python train.py --n_head=5 --norm="rmsnorm" --norm_place="pre" --rope_base=10000.0 --init_std_o=0.0 --doc_mask=true --dataset="wikipedia_en"
MLP neurons of a small language model. Each row is named by its layer, matrix (gate and up: input weights) and neuron, and shows model dimensions 48-143. Each number is 50 + 15 x the weight over its row's rms, rounded and kept within 0 to 99. A neuron's up and down rows have the sign that makes its largest values positive.
After each neuron's rows, "fires on" lists the tokens most often at its 100 highest values on Wikipedia text that the model never trained on; "fires after" lists the tokens most often just before its 100 highest values on Wikipedia text that the model never trained on. A number after a token or word is its count.

L5.gate763:62 53 69 62 45 47 59 35 83 68 54 38 46 25 48 38 46 39 37 65 39 52 47 45 63 41 35 43 65 69 34 50 46 69 59 63 50 46 53 44 50 47 48 77 46 41 35 56 77 50 51 60 22 51 57 56 52 24 39 46 53 72 49 52 51 46 67 41 79 68 70 34 41 55 62 45 69 53 45 38 35 72 30 48 64 49 31 43 40 47 64 41 14 50 29 47
L5.up763:37 52 46 61 25 60 58 35 43 72 43 67 63 77 67 59 59 65 56 13 52 51 93 50 69 43 38 68 71 98 75 53 34 65 51 36 53 60 69 59 22 57 71 66 47 80 53 45 66 38 51 59 61 39 62 37 55 42 47 86 33 77 48 36 51 44 43 28 51 62 54 64 45 23 30 42 62 69 55 61 48 45 61 49 39 48 38 80 54 51 55 41 41 41 58 41
fires on: ";" 19, "W" 10, "•" 8, "F" 7, "aff" 6, "in" 6
fires after: " F" 21, " " 19, " Stadium" 6, " S" 6, "d" 5, "c" 5

L6.gate26:47 39 31 77 59 51 44 63 52 38 79 65 25 10 38 68 76 29 53 49 63 40 36 30 46 78 37 59 60 59 51 39 64 55 36 41 38 51 48 62 63 81 90 59 59 53 47 67 56 44 45 34 47 42 24 53 32 30 40 67 53 62 42 37 43 84 55 36 50 49 32 61 37 39 32 69 56 50 64 78 56 32 68 58 52 49 38 44 45 55 47 66 23 46 26 43
L6.up26:66 35 26 35 31 49 65 39 51 22 40 59 58 58 61 38 39 60 65 25 53 49 51 29 44 59 44 40 38 53 43 68 56 40 41 57 38 18 29 60 34 46 47 65 52 25 37 31 66 37 31 49 62 85 32 23 47 82 36 34 49 59 51 53 54 50 55 62 78 48 62 53 36 68 42 05 53 58 43 57 39 53 42 06 36 65 56 59 59 46 69 54 69 51 25 47
fires on: "n" 59, "é" 7, "li" 4, "re" 4
fires after: " E" 21, " Pri" 11, "ri" 10, " R" 5, " no" 5

L3.gate340:10 47 50 60 46 30 54 49 25 46 50 40 43 54 64 64 35 23 42 45 71 46 48 70 58 29 50 56 70 56 51 65 45 38 53 36 50 54 59 13 55 65 39 59 68 54 42 17 40 33 62 07 52 64 35 47 49 56 42 74 43 38 41 48 40 58 59 70 40 50 45 31 56 66 53 54 38 33 48 40 69 44 29 84 46 43 22 33 50 63 46 28 40 55 39 40
L3.up340:52 70 42 68 58 45 49 73 58 57 30 57 56 47 27 79 63 52 27 79 36 65 28 61 78 35 57 66 34 33 46 21 19 12 77 52 59 36 59 56 68 52 51 68 66 42 46 60 64 28 63 32 59 29 46 66 21 48 60 78 60 62 51 71 52 49 43 81 51 59 42 62 75 38 50 57 34 68 51 44 62 46 53 57 51 62 53 70 36 56 83 45 35 83 34 25
fires on: "f" 21, "it" 17, "tro" 9, "tin" 7, "t" 6
fires after: " in" 45, " In" 20

L3.gate563:54 57 54 40 45 69 27 42 56 57 56 49 20 38 66 72 45 61 82 59 38 59 28 60 32 45 34 32 48 76 68 71 42 65 44 76 33 48 86 61 51 45 57 58 55 45 45 44 30 58 22 60 68 17 52 53 62 56 49 74 46 33 73 54 89 46 25 76 45 48 48 40 74 50 15 36 58 20 50 32 44 35 45 62 80 26 55 51 37 38 52 38 26 47 32 48
L3.up563:53 49 42 61 31 53 84 25 58 70 67 56 45 34 50 55 47 44 43 47 28 42 43 40 35 56 42 49 51 66 63 37 54 59 57 51 33 33 62 67 53 65 36 17 51 47 27 31 63 34 52 41 34 61 37 53 59 71 42 56 48 25 72 68 34 51 63 35 42 42 37 56 58 41 25 61 54 13 44 55 60 49 51 45 39 40 45 58 29 40 42 51 68 51 17 36
fires on: "y" 19, "ar" 18, "s" 17, "ad" 9, "at" 6
fires after: "E" 15, " He" 13, " we" 11, " O" 10, "ke" 7, " he" 7

L3.gate824:44 44 52 26 68 25 64 33 55 42 43 53 68 44 35 87 75 45 77 45 08 51 51 65 31 30 37 47 37 35 57 47 49 64 48 32 38 54 38 68 61 35 45 14 58 49 28 34 50 47 60 69 59 46 73 64 68 93 33 48 53 30 51 35 49 60 44 54 37 44 54 81 79 47 33 51 61 74 53 39 66 39 62 37 67 75 50 51 32 51 54 29 54 63 58 61
L3.up824:61 27 71 38 16 53 49 42 76 37 59 39 49 34 68 50 67 37 63 68 68 36 48 42 41 55 55 52 73 48 73 39 73 69 54 21 51 80 72 58 24 34 77 69 42 41 32 34 47 49 63 37 64 44 76 97 48 86 60 51 54 27 52 36 59 66 40 59 39 63 62 72 41 57 50 58 52 36 55 45 53 48 12 40 58 50 83 70 40 55 82 50 43 31 24 67
fires on: "er" 22, "end" 9, "on" 8, "ar" 6, "ence" 6, "." 5
fires after: "f" 22, "mi" 13, "p" 9, "u" 7, "cu" 6

L3.gate388:42 62 56 48 69 23 52 43 55 63 46 32 38 58 59 43 48 39 43 56 66 44 09 54 57 31 41 62 23 40 49 47 40 51 53 42 63 60 61 62 60 48 37 64 45 45 25 54 32 43 43 56 36 57 33 55 70 74 47 67 58 52 79 63 60 18 60 50 52 63 21 38 16 39 30 58 35 29 43 70 67 60 53 56 56 60 72 54 52 62 45 75 50 36 31 44
L3.up388:40 42 23 64 69 68 57 49 45 42 47 26 15 67 35 67 62 26 59 36 52 48 58 22 49 47 38 55 73 47 67 38 44 32 60 23 42 72 50 50 57 55 50 28 57 67 48 30 48 31 29 77 12 61 51 41 69 71 39 70 42 62 72 49 35 63 74 74 41 13 45 72 58 61 45 45 50 51 29 57 49 49 50 57 45 53 65 61 63 39 36 30 46 54 62 25
fires on: "s" 38, "p" 16, "tern" 5, "ter" 5, "y" 5
fires after: "al" 36, " as" 17, " Al" 13, "la" 7, "ra" 4

L3.gate268:75 28 73 41 41 65 63 60 42 33 50 69 39 56 44 60 44 46 52 39 54 44 64 29 53 00 71 56 35 48 32 52 40 42 23 65 42 49 54 58 57 34 48 53 53 60 59 74 14 49 47 69 62 41 48 20 41 55 52 59 46 45 71 54 63 41 45 62 43 59 41 38 62 60 41 56 66 44 47 68 42 30 66 48 53 81 54 48 71 66 53 42 59 56 65 58
L3.up268:46 40 34 43 61 55 74 21 86 31 54 48 53 70 29 69 31 62 43 82 56 82 37 57 54 53 67 48 73 55 62 31 37 53 64 55 40 55 55 40 68 38 31 56 11 44 67 50 41 38 31 47 88 55 63 46 43 30 56 11 42 36 23 58 50 61 29 43 44 61 47 47 51 37 51 49 43 81 57 47 26 31 46 43 51 32 39 55 26 49 41 30 56 71 54 82
fires on: "s" 31, "ist" 11, "st" 11, "ly" 7, "lic" 5
fires after: "ur" 22, " D" 14, " Ro" 12, "app" 5, "it" 4

L3.gate356:54 44 45 72 42 59 51 67 44 32 13 53 43 59 37 47 62 81 17 52 51 59 35 42 38 42 30 40 34 52 54 39 34 87 51 63 26 46 77 44 47 70 38 54 32 52 72 25 87 66 51 57 53 37 45 71 74 42 43 80 33 48 29 60 61 43 60 28 46 61 37 70 49 70 49 15 44 48 58 61 59 31 57 23 56 55 53 42 46 75 62 39 36 46 53 23
L3.up356:77 36 33 57 50 61 49 81 67 47 45 58 60 51 42 51 59 29 51 61 59 44 18 42 41 56 52 44 63 34 61 55 28 38 29 24 53 69 67 79 62 38 49 49 60 56 77 47 69 72 34 55 64 84 55 37 48 17 29 55 46 62 54 37 43 43 50 37 42 54 69 48 60 53 29 33 41 65 24 45 71 42 78 47 60 49 32 66 48 30 64 26 39 43 44 70
fires on: "s" 27, "t" 16, "tt" 10, "con" 8, "ting" 4, "d" 4
fires after: " dis" 17, "le" 14, " Le" 11, "en" 9, "s" 8, " Se" 8

L3.gate666:80 45 57 69 56 45 39 40 49 43 47 50 85 51 39 52 57 69 26 85 67 28 43 68 42 36 46 56 65 29 56 54 51 52 54 50 63 72 22 57 41 61 39 46 52 72 46 59 65 24 38 58 27 30 44 27 19 55 42 70 31 58 62 52 68 36 32 49 39 48 62 63 61 48 12 60 67 54 62 58 35 57 45 43 49 28 48 38 71 36 27 48 48 34 06 40
L3.up666:68 20 47 35 47 63 64 85 46 50 27 50 44 61 64 52 73 36 50 30 46 38 61 27 62 48 42 43 35 39 53 41 40 31 40 51 66 29 34 46 24 56 55 67 26 55 29 42 63 33 40 76 42 35 61 64 38 47 35 72 49 66 74 72 44 45 45 68 64 29 58 49 49 63 21 50 34 71 54 64 61 57 72 38 41 54 60 45 43 26 58 29 46 13 47 41
fires on: "p" 24, "ci" 14, "re" 7, "chi" 6, "mo" 4
fires after: " A" 21, "al" 17, " a" 16, "o" 8, "A" 5, " Lu" 5

L3.gate481:37 55 57 29 23 45 68 32 62 19 46 55 40 46 67 48 68 49 72 95 57 39 20 37 39 48 22 46 58 71 39 62 24 31 50 28 79 41 20 55 81 82 44 77 49 61 67 33 50 37 41 45 43 19 41 45 43 41 56 37 46 58 54 35 52 50 45 72 57 46 62 54 37 48 48 51 73 58 70 21 29 36 69 32 55 77 61 52 54 49 52 53 47 60 60 48
L3.up481:69 12 53 35 30 58 54 52 53 52 48 44 66 49 49 31 65 55 41 51 15 47 53 49 39 38 42 87 50 43 63 44 24 63 47 56 37 59 74 18 53 28 61 45 59 57 60 41 61 38 40 33 53 83 32 49 55 38 42 35 38 74 72 76 55 26 65 47 57 90 47 50 52 57 34 60 41 44 69 29 46 30 45 38 35 74 34 57 44 43 50 54 79 75 54 30
fires on: "ic" 26, "R" 16, "ence" 13, "U" 8, "mon" 6, "us" 4
fires after: "mp" 22, " A" 19, "ci" 11, "A" 5, "amp" 4

L3.gate196:39 43 59 52 58 14 47 49 64 38 31 87 63 70 49 40 53 50 34 45 57 49 24 50 41 47 73 29 64 44 42 55 51 38 39 78 40 80 47 34 71 60 71 62 39 33 49 74 56 55 63 35 63 44 32 38 49 49 42 68 45 67 52 63 33 57 42 31 61 55 33 36 47 48 48 10 43 54 67 56 52 64 41 54 44 62 29 73 19 82 41 52 40 89 29 54
L3.up196:14 47 28 49 73 53 56 38 26 52 44 32 59 68 42 52 53 25 65 49 77 22 53 39 40 42 54 40 46 01 42 51 82 18 56 26 19 60 55 44 46 20 49 45 48 50 38 36 44 15 83 66 37 48 59 46 39 66 38 71 54 34 50 33 39 52 53 32 71 60 47 62 55 58 38 70 75 62 60 45 54 60 59 65 43 32 51 47 21 58 69 17 42 41 45 52
fires on: "y" 24, "u" 21, "n" 9, "il" 8, "tro" 6
fires after: "it" 24, "et" 13, "tor" 9, "ci" 7, "lic" 6

L3.gate575:77 48 56 26 49 57 63 47 45 54 35 62 18 41 55 57 53 70 68 42 46 47 57 59 54 21 49 56 49 42 47 46 63 62 47 36 77 33 59 59 62 53 65 72 55 43 45 68 44 37 42 38 37 41 61 52 77 54 36 24 39 47 40 39 42 00 44 68 69 23 81 69 46 86 36 54 50 42 67 43 62 30 43 69 65 68 48 45 38 49 46 62 67 38 72 47
L3.up575:72 75 50 36 86 58 88 52 19 61 31 17 53 65 59 45 43 39 36 47 38 54 40 34 40 58 48 48 25 66 44 50 51 73 76 41 70 57 68 36 48 27 70 66 36 70 47 77 70 45 62 56 29 60 55 53 60 42 40 69 65 52 34 87 41 46 62 41 44 51 38 49 61 45 36 37 77 65 79 42 44 49 26 42 26 85 58 71 60 61 37 49 60 62 44 73
fires on: "mar" 11, "v" 10, "tor" 9, "av" 9, "or" 8, "ta" 8
fires after: "ri" 32, "er" 12, "le" 10, " Pri" 9, "v" 7, " Bri" 5

L3.gate265:63 26 43 45 42 30 61 41 61 47 60 55 63 55 43 51 67 45 62 49 57 53 51 79 26 69 25 29 55 76 53 53 31 31 51 17 37 59 37 75 53 40 52 44 33 47 41 39 49 40 36 36 42 35 58 69 50 45 21 52 60 42 33 32 30 47 55 46 63 53 50 87 44 62 44 47 58 60 30 86 70 66 69 54 32 48 31 53 45 52 49 46 36 63 36 36
L3.up265:43 78 60 48 43 48 52 65 67 25 69 16 41 61 45 57 53 45 39 71 40 58 30 65 58 23 31 42 69 40 54 50 41 38 46 61 62 58 73 34 29 64 35 32 62 51 40 61 84 52 63 40 36 59 21 51 49 65 61 44 61 64 57 56 31 51 36 48 10 63 50 64 49 64 69 04 43 45 61 29 45 50 50 29 53 45 58 47 51 70 46 36 43 76 29 46
fires on: "A" 15, "t" 14, "der" 10, "d" 9, "e" 9
fires after: "man" 15, "for" 10, "te" 9, "mit" 8, "ist" 8, "d" 7

L3.gate96:34 32 57 52 38 41 63 48 54 73 63 82 37 56 68 52 82 64 57 51 69 32 60 51 31 47 45 53 43 61 75 42 60 54 41 66 67 34 29 60 22 44 35 51 66 59 59 58 13 54 29 58 36 61 34 39 53 43 47 78 60 69 41 64 72 49 74 49 70 72 49 41 42 74 36 51 55 54 40 34 66 55 36 34 70 57 45 35 25 67 26 23 31 43 42 54
L3.up96:51 27 37 66 46 72 31 45 64 21 33 70 72 49 58 29 68 70 62 63 28 54 54 45 34 42 55 62 32 49 42 47 69 83 54 60 15 45 58 62 35 59 29 26 55 36 67 60 56 66 31 34 52 58 49 49 31 53 78 33 23 52 67 31 49 62 71 43 44 36 52 34 42 65 55 43 35 65 23 57 41 31 52 52 48 47 30 76 66 51 54 67 68 53 53 79
fires on: "s" 89, "vo" 5
fires after: " " 74, "s" 12

L3.gate2:28 32 42 53 55 50 37 40 45 57 58 49 39 40 37 61 69 48 58 56 36 40 39 67 29 35 27 59 32 57 44 39 21 59 34 60 53 23 28 64 48 34 32 69 40 43 47 53 46 73 43 54 49 46 86 45 50 58 50 20 68 42 82 63 64 69 93 53 76 55 33 44 29 61 57 47 55 48 84 69 68 57 60 57 44 59 19 82 61 47 49 54 37 37 47 54
L3.up2:75 51 29 41 52 54 58 67 65 31 49 63 63 31 57 57 69 41 41 59 47 58 62 41 64 48 36 37 54 61 53 26 35 60 03 69 44 57 45 58 62 43 41 49 44 19 17 43 57 62 18 20 77 29 56 30 41 56 35 71 56 56 52 48 68 39 44 48 76 54 43 34 41 57 36 54 53 41 55 44 58 26 53 54 27 29 34 37 29 55 43 61 47 52 49 41
fires on: "d" 24, "z" 12, "s" 9, "er" 8, "ian" 8, "a" 5
fires after: "z" 15, " J" 14, " Z" 12, " E" 12, "s" 11, " Har" 7

L6.gate546:66 45 67 55 67 36 36 61 48 68 51 51 32 67 37 12 55 59 48 43 16 31 43 60 73 53 45 61 54 27 51 17 57 34 29 42 64 44 57 58 66 44 48 52 77 48 70 90 32 50 65 52 65 41 51 53 68 61 28 47 14 28 52 26 45 59 61 35 52 60 47 56 79 52 45 48 44 43 52 49 27 45 38 56 76 43 60 37 39 45 42 73 47 35 37 35
L6.up546:62 53 61 33 51 77 23 35 63 45 39 44 55 72 62 60 67 67 61 21 49 25 63 28 59 51 40 57 34 62 65 42 52 82 55 63 45 68 61 45 94 56 57 40 35 35 48 71 63 43 66 17 35 56 60 39 44 37 46 81 62 52 36 42 64 40 45 35 62 41 58 69 72 85 40 38 37 42 58 54 58 61 40 62 46 39 69 25 60 51 61 53 39 43 52 35
fires on: "o" 72, "ol" 13, "b" 5
fires after: " " 51, "ch" 10, "old" 5

L5.gate188:40 39 60 78 32 65 23 62 60 32 30 55 63 52 55 74 35 70 56 53 43 44 68 49 63 45 53 64 63 69 81 73 86 54 59 34 38 47 42 67 46 36 59 61 61 72 63 58 47 41 65 46 65 33 66 74 30 36 55 47 59 50 29 47 65 38 69 53 51 72 33 61 34 48 40 58 12 44 45 40 53 47 69 65 35 50 54 02 74 49 30 69 51 47 41 30
L5.up188:51 58 46 56 59 58 19 63 41 64 34 50 31 32 26 63 46 58 54 34 17 70 72 46 82 32 64 43 41 47 43 43 80 63 45 46 55 48 63 49 32 46 59 45 47 77 37 50 41 33 86 27 20 38 55 64 10 63 35 67 80 25 33 32 29 62 57 67 48 48 55 53 46 59 31 80 35 49 50 63 55 32 54 45 46 76 44 61 53 75 49 53 68 75 56 37
fires on: "st" 31, "w" 12, " order" 7, "a" 6, "mit" 5, "b" 5
fires after: " in" 16, " In" 15, "ve" 10, "et" 6, " D" 5

L3.gate123:42 56 77 47 27 36 35 28 65 30 45 65 58 22 56 61 67 84 32 97 47 57 43 47 37 39 39 60 48 43 39 50 10 50 39 36 65 56 37 40 42 43 64 43 52 54 54 74 19 44 25 55 25 57 77 55 53 64 41 63 56 49 62 31 62 40 57 59 40 70 57 65 52 89 36 35 25 56 36 35 52 29 71 37 68 62 46 50 78 47 40 56 44 60 65 74
L3.up123:21 41 59 54 49 73 58 44 48 54 40 68 73 38 71 32 61 57 29 45 57 41 52 62 50 52 58 57 58 33 28 34 68 42 49 53 40 42 46 69 47 49 44 34 59 53 46 33 56 43 55 40 60 59 44 50 50 63 54 67 27 55 81 58 34 33 29 66 36 45 60 49 56 65 52 30 42 92 60 38 56 45 34 32 80 33 50 62 46 39 38 68 55 33 44 56
fires on: "s" 60, "ic" 10, "il" 6, "od" 6, "k" 6, "an" 4
fires after: "s" 30, "po" 11, "o" 9, "es" 7, "vi" 6

L6.gate194:65 37 31 59 47 52 85 53 56 50 08 54 76 56 60 53 40 53 54 69 55 26 51 52 36 73 45 67 49 50 22 08 46 24 67 47 75 47 57 60 43 42 56 51 46 70 44 41 36 44 73 50 21 47 80 53 74 56 52 30 26 53 78 51 58 39 52 76 77 51 62 65 69 43 37 59 56 64 43 34 49 68 39 39 35 60 32 50 51 46 22 51 50 43 48 42
L6.up194:63 36 58 59 27 70 54 86 43 30 63 67 13 53 44 20 47 57 23 65 49 47 85 69 60 43 56 42 47 32 67 46 28 56 45 54 54 78 43 75 37 57 68 46 08 47 43 52 76 39 45 50 68 59 40 33 58 23 51 31 65 67 25 58 52 47 78 41 39 48 59 19 41 55 20 56 31 48 41 30 53 60 38 30 64 48 46 46 54 71 48 51 60 66 38 65
fires on: "te" 19, "t" 12, "ne" 10, "tri" 9, "tra" 8, "re" 7
fires after: " dis" 23, " pro" 12, " con" 9, " de" 8

L3.gate57:31 59 52 56 43 34 75 63 66 37 64 58 59 38 49 70 75 40 44 56 72 43 43 36 35 52 34 54 46 54 48 38 64 45 36 56 45 39 54 48 59 58 47 74 48 46 37 57 52 50 69 35 57 37 37 44 46 30 34 41 25 64 44 49 70 53 45 57 51 46 51 48 58 34 51 60 88 48 71 70 30 33 20 42 53 62 47 32 54 55 44 54 47 30 30 54
L3.up57:54 65 64 64 76 43 63 45 37 30 47 58 54 63 59 26 61 19 39 24 53 46 50 44 33 76 51 55 22 47 69 43 61 46 52 35 40 43 36 38 49 51 41 77 56 48 55 46 65 50 64 63 32 58 69 59 72 54 59 24 20 37 49 60 37 60 52 59 00 64 46 54 56 30 34 48 43 60 44 71 53 33 41 66 50 30 43 50 36 69 21 61 77 58 57 45
fires on: "na" 25, "n" 13, "ne" 7, "re" 7, "ce" 6, "ri" 5
fires after: "or" 28, "n" 14, "r" 8, "in" 8, "ur" 7, " or" 5

L6.gate154:68 57 77 69 53 56 66 56 38 27 57 63 54 58 47 70 99 68 52 37 70 36 48 41 68 64 34 24 63 36 49 41 46 35 55 30 60 68 56 55 66 62 47 53 34 63 65 72 48 31 57 48 60 56 29 29 58 42 55 65 26 40 50 62 49 49 63 71 65 32 45 49 40 35 49 60 64 48 42 48 49 36 24 43 58 48 33 63 38 58 49 36 42 43 42 65
L6.up154:38 53 27 45 60 50 58 68 67 47 31 38 61 75 57 50 35 67 39 24 64 49 49 74 75 54 66 72 63 46 56 75 46 85 33 35 47 56 66 48 55 55 53 60 16 35 48 63 47 39 74 69 68 71 23 48 54 60 59 61 18 60 30 42 64 54 67 43 13 68 40 34 35 48 28 67 38 70 43 52 48 61 17 75 79 77 54 47 67 52 74 22 62 74 44 57
fires on: "son" 15, "t" 9, "king" 8, "id" 8, "ing" 7, "cu" 7
fires after: " " 22, "and" 9, " K" 7, " do" 7, "ish" 5, " For" 5

L3.gate241:68 50 54 30 45 40 75 41 69 51 55 56 35 46 42 50 54 57 16 52 66 47 46 66 18 47 16 53 46 70 50 40 56 18 47 56 70 56 58 36 29 65 40 53 75 46 35 43 54 53 67 56 31 54 76 61 59 41 30 42 26 41 52 57 57 25 50 55 35 44 70 53 62 56 42 29 70 56 66 65 92 58 52 49 43 54 29 29 43 54 42 58 62 41 34 32
L3.up241:39 52 47 70 43 30 34 38 68 63 44 64 64 63 77 35 76 72 58 57 58 55 61 67 42 46 47 53 43 50 08 40 69 66 43 26 44 56 39 41 69 33 77 45 57 57 46 72 33 38 58 30 52 36 44 73 20 41 58 45 59 53 49 42 49 57 51 32 82 69 80 42 51 36 62 38 36 50 48 46 55 62 45 18 58 60 67 76 54 76 50 67 46 55 50 68
fires on: "r" 28, "ri" 12, "equ" 9, "k" 9, "ta" 8, "tra" 7
fires after: "ur" 19, "ter" 18, "or" 11, "r" 9, "er" 8

L3.gate784:25 50 67 67 43 55 40 43 31 20 20 42 37 47 48 57 61 48 73 75 48 66 64 59 30 57 60 38 71 46 73 68 26 39 62 62 54 36 25 66 45 58 77 34 49 73 09 27 46 62 40 48 32 38 49 47 72 69 57 89 56 56 56 47 71 56 51 68 38 58 45 65 50 60 45 64 56 45 73 54 76 28 58 30 47 58 43 63 80 69 56 32 76 56 28 34
L3.up784:47 44 08 55 61 54 35 49 64 75 75 63 54 30 23 47 26 35 66 50 48 80 24 42 49 30 47 52 63 53 37 25 34 52 38 42 71 31 22 48 52 86 47 59 83 41 54 59 58 35 42 17 28 45 46 62 46 35 40 42 49 53 42 30 48 62 60 61 83 32 59 40 56 47 36 56 74 56 57 62 23 43 61 66 56 52 28 36 40 53 70 68 47 74 66 50
fires on: "st" 45, "s" 28, "a" 4
fires after: " in" 50, " In" 24, " Ca" 5

L3.gate691:58 61 42 57 65 14 55 46 55 52 66 58 55 50 43 68 47 20 67 55 44 62 28 61 21 34 40 43 40 34 25 31 51 56 39 58 77 52 84 88 42 26 46 42 48 53 71 47 77 84 62 38 46 41 32 21 55 57 38 37 75 48 63 40 36 38 57 62 54 47 62 54 44 48 59 30 60 65 69 67 53 31 44 54 56 68 43 77 30 08 44 54 49 60 42 78
L3.up691:57 39 45 34 35 46 65 39 37 51 56 48 37 65 64 46 57 49 45 47 50 58 66 64 50 60 49 82 49 67 62 49 20 61 45 45 59 68 32 61 44 39 35 56 18 44 30 58 65 90 37 45 34 56 47 47 54 34 37 79 39 78 31 53 51 48 91 55 75 14 59 43 58 60 42 48 43 03 52 31 41 44 16 57 65 38 71 39 39 43 47 54 55 56 49 46
fires on: "ve" 22, "li" 13, "o" 10, "co" 8, "do" 5
fires after: "e" 18, " E" 16, " Ne" 11, " Ni" 6, "E" 5, "ri" 5

L5.gate314:54 68 64 75 47 51 40 45 43 51 53 44 54 51 66 54 80 62 46 80 54 38 40 78 23 63 38 48 41 58 61 50 33 61 82 85 44 65 27 62 66 42 26 55 18 23 46 53 60 37 35 48 78 47 48 65 47 37 49 55 89 77 49 48 58 28 57 46 52 34 65 24 31 11 58 46 42 42 16 27 45 39 55 44 67 53 32 37 56 72 48 42 33 60 52 63
L5.up314:32 16 29 52 71 18 42 44 54 67 34 70 79 38 92 57 46 47 57 50 59 58 51 74 45 69 64 50 47 41 43 55 54 40 55 61 31 67 83 49 49 70 47 68 54 46 58 67 46 40 51 64 57 50 47 57 73 63 22 47 70 37 67 43 48 51 36 56 56 72 51 45 39 66 34 41 65 62 44 40 52 41 08 31 61 64 18 65 67 60 45 44 60 63 54 49
fires on: "ist" 20, "at" 17, "g" 13, "ad" 12, "f" 12, "if" 8
fires after: "er" 21, "min" 20, "or" 12, "ci" 7, "s" 4

L3.gate338:38 47 56 41 40 21 36 67 65 32 63 64 63 44 63 67 44 52 29 33 52 37 65 51 36 55 59 47 60 38 60 50 38 53 42 70 28 37 61 37 45 39 49 56 46 53 69 45 51 47 73 15 22 36 32 36 59 56 36 45 26 49 62 02 55 52 58 65 54 59 65 53 61 49 58 44 64 45 53 50 57 44 41 53 68 68 53 61 44 40 38 51 71 17 38 21
L3.up338:39 40 60 74 59 44 54 32 38 45 69 40 42 49 48 25 47 48 54 37 50 39 24 83 56 41 46 23 61 08 61 43 45 51 62 31 75 51 57 60 34 39 62 26 35 42 45 42 32 38 46 42 18 43 63 65 51 26 61 50 56 55 35 26 41 55 38 38 47 60 44 54 41 59 44 47 48 44 60 46 61 47 43 45 39 60 41 52 71 18 59 34 59 08 48 36
fires on: "re" 20, "il" 17, "r" 10, "gre" 9, "ver" 8, "ri" 6
fires after: " F" 45, "we" 8, "f" 7, " a" 7, "F" 6, " A" 5

L5.gate809:50 53 54 43 30 57 48 32 29 57 50 89 48 46 52 65 50 59 46 29 39 40 30 55 30 65 65 54 46 42 85 45 74 30 71 54 52 29 45 52 50 46 29 53 64 62 39 47 77 82 36 49 63 78 63 43 51 78 39 46 45 47 62 47 84 56 44 68 36 53 55 29 50 31 39 67 35 54 45 37 91 29 66 58 58 40 29 41 38 64 40 36 64 47 95 38
L5.up809:28 10 40 39 64 59 45 53 53 54 48 55 40 54 44 59 60 34 50 61 53 54 34 45 27 57 57 61 50 54 54 46 55 57 42 54 66 53 31 35 50 32 40 30 31 39 38 57 46 56 57 43 43 41 40 47 44 76 56 35 57 78 44 35 77 67 34 49 35 35 42 44 47 35 35 63 70 40 78 55 61 72 60 52 39 53 59 38 35 12 45 61 11 35 19 48
fires on: "or" 25, "in" 14, "y" 9, "en" 8, "ce" 7, "able" 5
fires after: " w" 16, "w" 16, "s" 12, " W" 9, "th" 8, "all" 8

L3.gate146:41 69 53 35 38 30 21 59 56 45 36 92 34 45 46 58 37 48 77 42 42 41 62 50 61 46 54 56 33 42 75 59 43 45 55 68 50 49 41 72 13 42 57 61 67 47 42 49 49 73 39 70 39 53 46 40 37 54 29 54 66 36 54 56 74 52 61 52 51 56 28 58 41 50 58 64 56 51 17 63 54 09 40 69 49 46 46 20 15 53 33 46 51 31 52 43
L3.up146:56 53 34 29 41 61 58 77 40 53 32 47 32 33 57 45 41 47 60 45 42 60 33 43 60 52 62 59 78 64 39 54 58 57 37 49 42 44 45 34 51 39 38 69 56 40 61 77 56 52 44 48 53 70 65 68 42 67 52 47 22 42 41 58 46 26 40 17 58 48 65 39 61 44 61 53 54 49 38 78 46 50 48 80 34 39 61 57 65 52 66 60 47 33 80 63
fires on: "d" 26, "or" 22, "e" 15, "ed" 8, "en" 7, "ol" 6
fires after: " W" 22, "w" 18, "e" 7, "re" 6, "ous" 4

L5.gate168:32 51 32 50 33 46 39 48 23 39 28 59 26 71 42 55 60 29 44 94 73 64 41 61 90 69 37 56 51 68 45 60 63 44 60 41 51 42 49 59 47 53 36 51 53 70 63 48 62 60 70 33 74 66 57 48 44 35 63 82 45 51 67 79 40 53 52 42 51 49 28 54 55 41 51 25 58 45 42 45 48 60 51 28 68 58 52 50 62 23 24 59 67 85 35 47
L5.up168:59 48 56 31 44 58 32 48 47 40 44 52 54 43 53 18 61 53 51 40 36 50 51 47 82 44 06 42 43 69 35 31 69 60 40 44 65 81 53 12 61 53 39 57 61 59 30 79 70 53 50 77 35 45 43 44 48 53 43 50 46 48 72 21 48 37 53 29 65 56 45 45 69 60 42 23 34 39 63 42 56 45 43 58 71 50 30 63 70 75 30 65 38 71 46 44
fires on: "ra" 44, "lan" 16, " National" 11, "li" 4
fires after: " " 40, " d" 16, " the" 11, " D" 5